Part of a small language model's weights.
Training: a variant of Muon for these matrices, 243M tokens, 14832 steps.
MLP neurons of a small language model. Each row is named by its layer, matrix (down: output weights) and neuron, and shows model dimensions 0-127. Each number is 128 + 32 x the weight over its row's rms, rounded and kept within 0 to 255. Numbers have three digits each. A neuron's up and down rows have the sign that makes its largest values positive.
Before each neuron's rows, "raises" lists the tokens whose logits its output raises most directly, leaving later layers aside.

raises: ").", " others.", "\".", " time.", " ."
L9.down4:109105130099111081120183086071106129108111161086122112085132159084148080180151149158125124165082095101146118112137184057111102124096174120157113085142160132097131115137162121122130187084154137133118147161112174172139142110105120111190175103116095117128171150164116118123156167175144113137115115159195119154131079157028119106100141093128010140146120163071146097155085110147103077126131

raises: "'s", "’s", " is", ",", ":"
L10.down252:139146154176135096125113079150119153134127162147103136123096103163126183067139143123126122075135142114141120151143160077101156112152129090148157157139089118125159146153089111155121168125117138118124139140099168084150108153147127068147151137141138098089063111171129072108160099159211139163151093137125100127138097126107139117115085170104034116119129083143114166111074027088185145188098

raises: "ages", "aging", "age", "ages.", "age,"
L10.down285:082133133105140115151122135077162139195104205096089194122102120135110119135151115092142189146147102156086165110160171047134144077062163111100108130179177138098152109125175080157143144097131083096131123131154184113141141106103129101067143102127096095121128123123102104188075122135115144141104125090158156180099135087136061135091085102144141134149151138192131128091169115116150088204091

raises: "ropoda", "ivity", "ively", "iv", "urer"
L9.down400:112081073105093132152169114144099167127155128105109144155094121131153078158140135143157073099096167130071126149112120155106093050070103134131100140078042106138122180136106155123119128161074112132122100097057139091144112100153182107173174146114169137130046040161154141143107152125134183137211094156142176144108086159120166091132111094142172103131117112081106119151103171126151150145117

raises: "ly", "ly,", "a", "or", "ine"
L3.down361:075145093124096108200127136102072121063124109098102132124154106119087124123027123103121178159164171117140149116091168123121149101169138097108139122117122116098132029181115147159139151129191178127134118125127122161118174169126118161102117100096204165168148101121087209133126156119180160160118121123072111160129122080115118143144127195142115078181145090125141154114191169103119164132115

raises: " squad", " Championship", " players", " season.", " releg"
L10.down162:130162153110145145170143063117090177136160127195137136106142113177101144065110137247127094112108151091141092061140104122092134141093133073140147153199067094103099114150211110113159121121147105114147104091162154120084130106126162134135124131123178151126099083117125123140152177152070115126087115115121121094161091092150098105116100185149209112139162206109080078121136148140075139092176

raises: "ment", "ior", "stream", "ments", "ment,"
L2.down429:075097124135130128113156154192056144184145139143101077121140073097108173127148146106138128132067122131169112094124149154125121100095123115138129128122141121098116112149131128123144122172073095114149113129161130104127173205128096074128190094101130165084173163135085117139149101088157104095121096060079113101152129144141165133096121165198094162097104078104124212117070108169103170089056

raises: "Professional", "istan", "|---|---|", " career*", "port"
L2.down508:167109136068113123132119052157107180129147073133129120180169156126076134136118124119108152148121159184134111099160081154046118132176085105125076145153142147103191123151162145120115119154204092153130160157110112156165126081110064162112111167125082112137126098120112098149166086099063083131070170130102102125188076118132110132164103137185179103120112169129130162145151141156138140100214

raises: "ted", "wise", "ts", "t.", "ter"
L6.down500:136120124125115082155142101109149164128137103084110082129157128097155131079134120147108099095119132090123202153123104068107158109129159118225193080097079156140179090062148144202132096183170142154175159131077134116173144131137066168150101155108121119104129158118120167150094187167108187184106117138112089124159119161101141120140142132093127170115083065138033182161135160186157101113156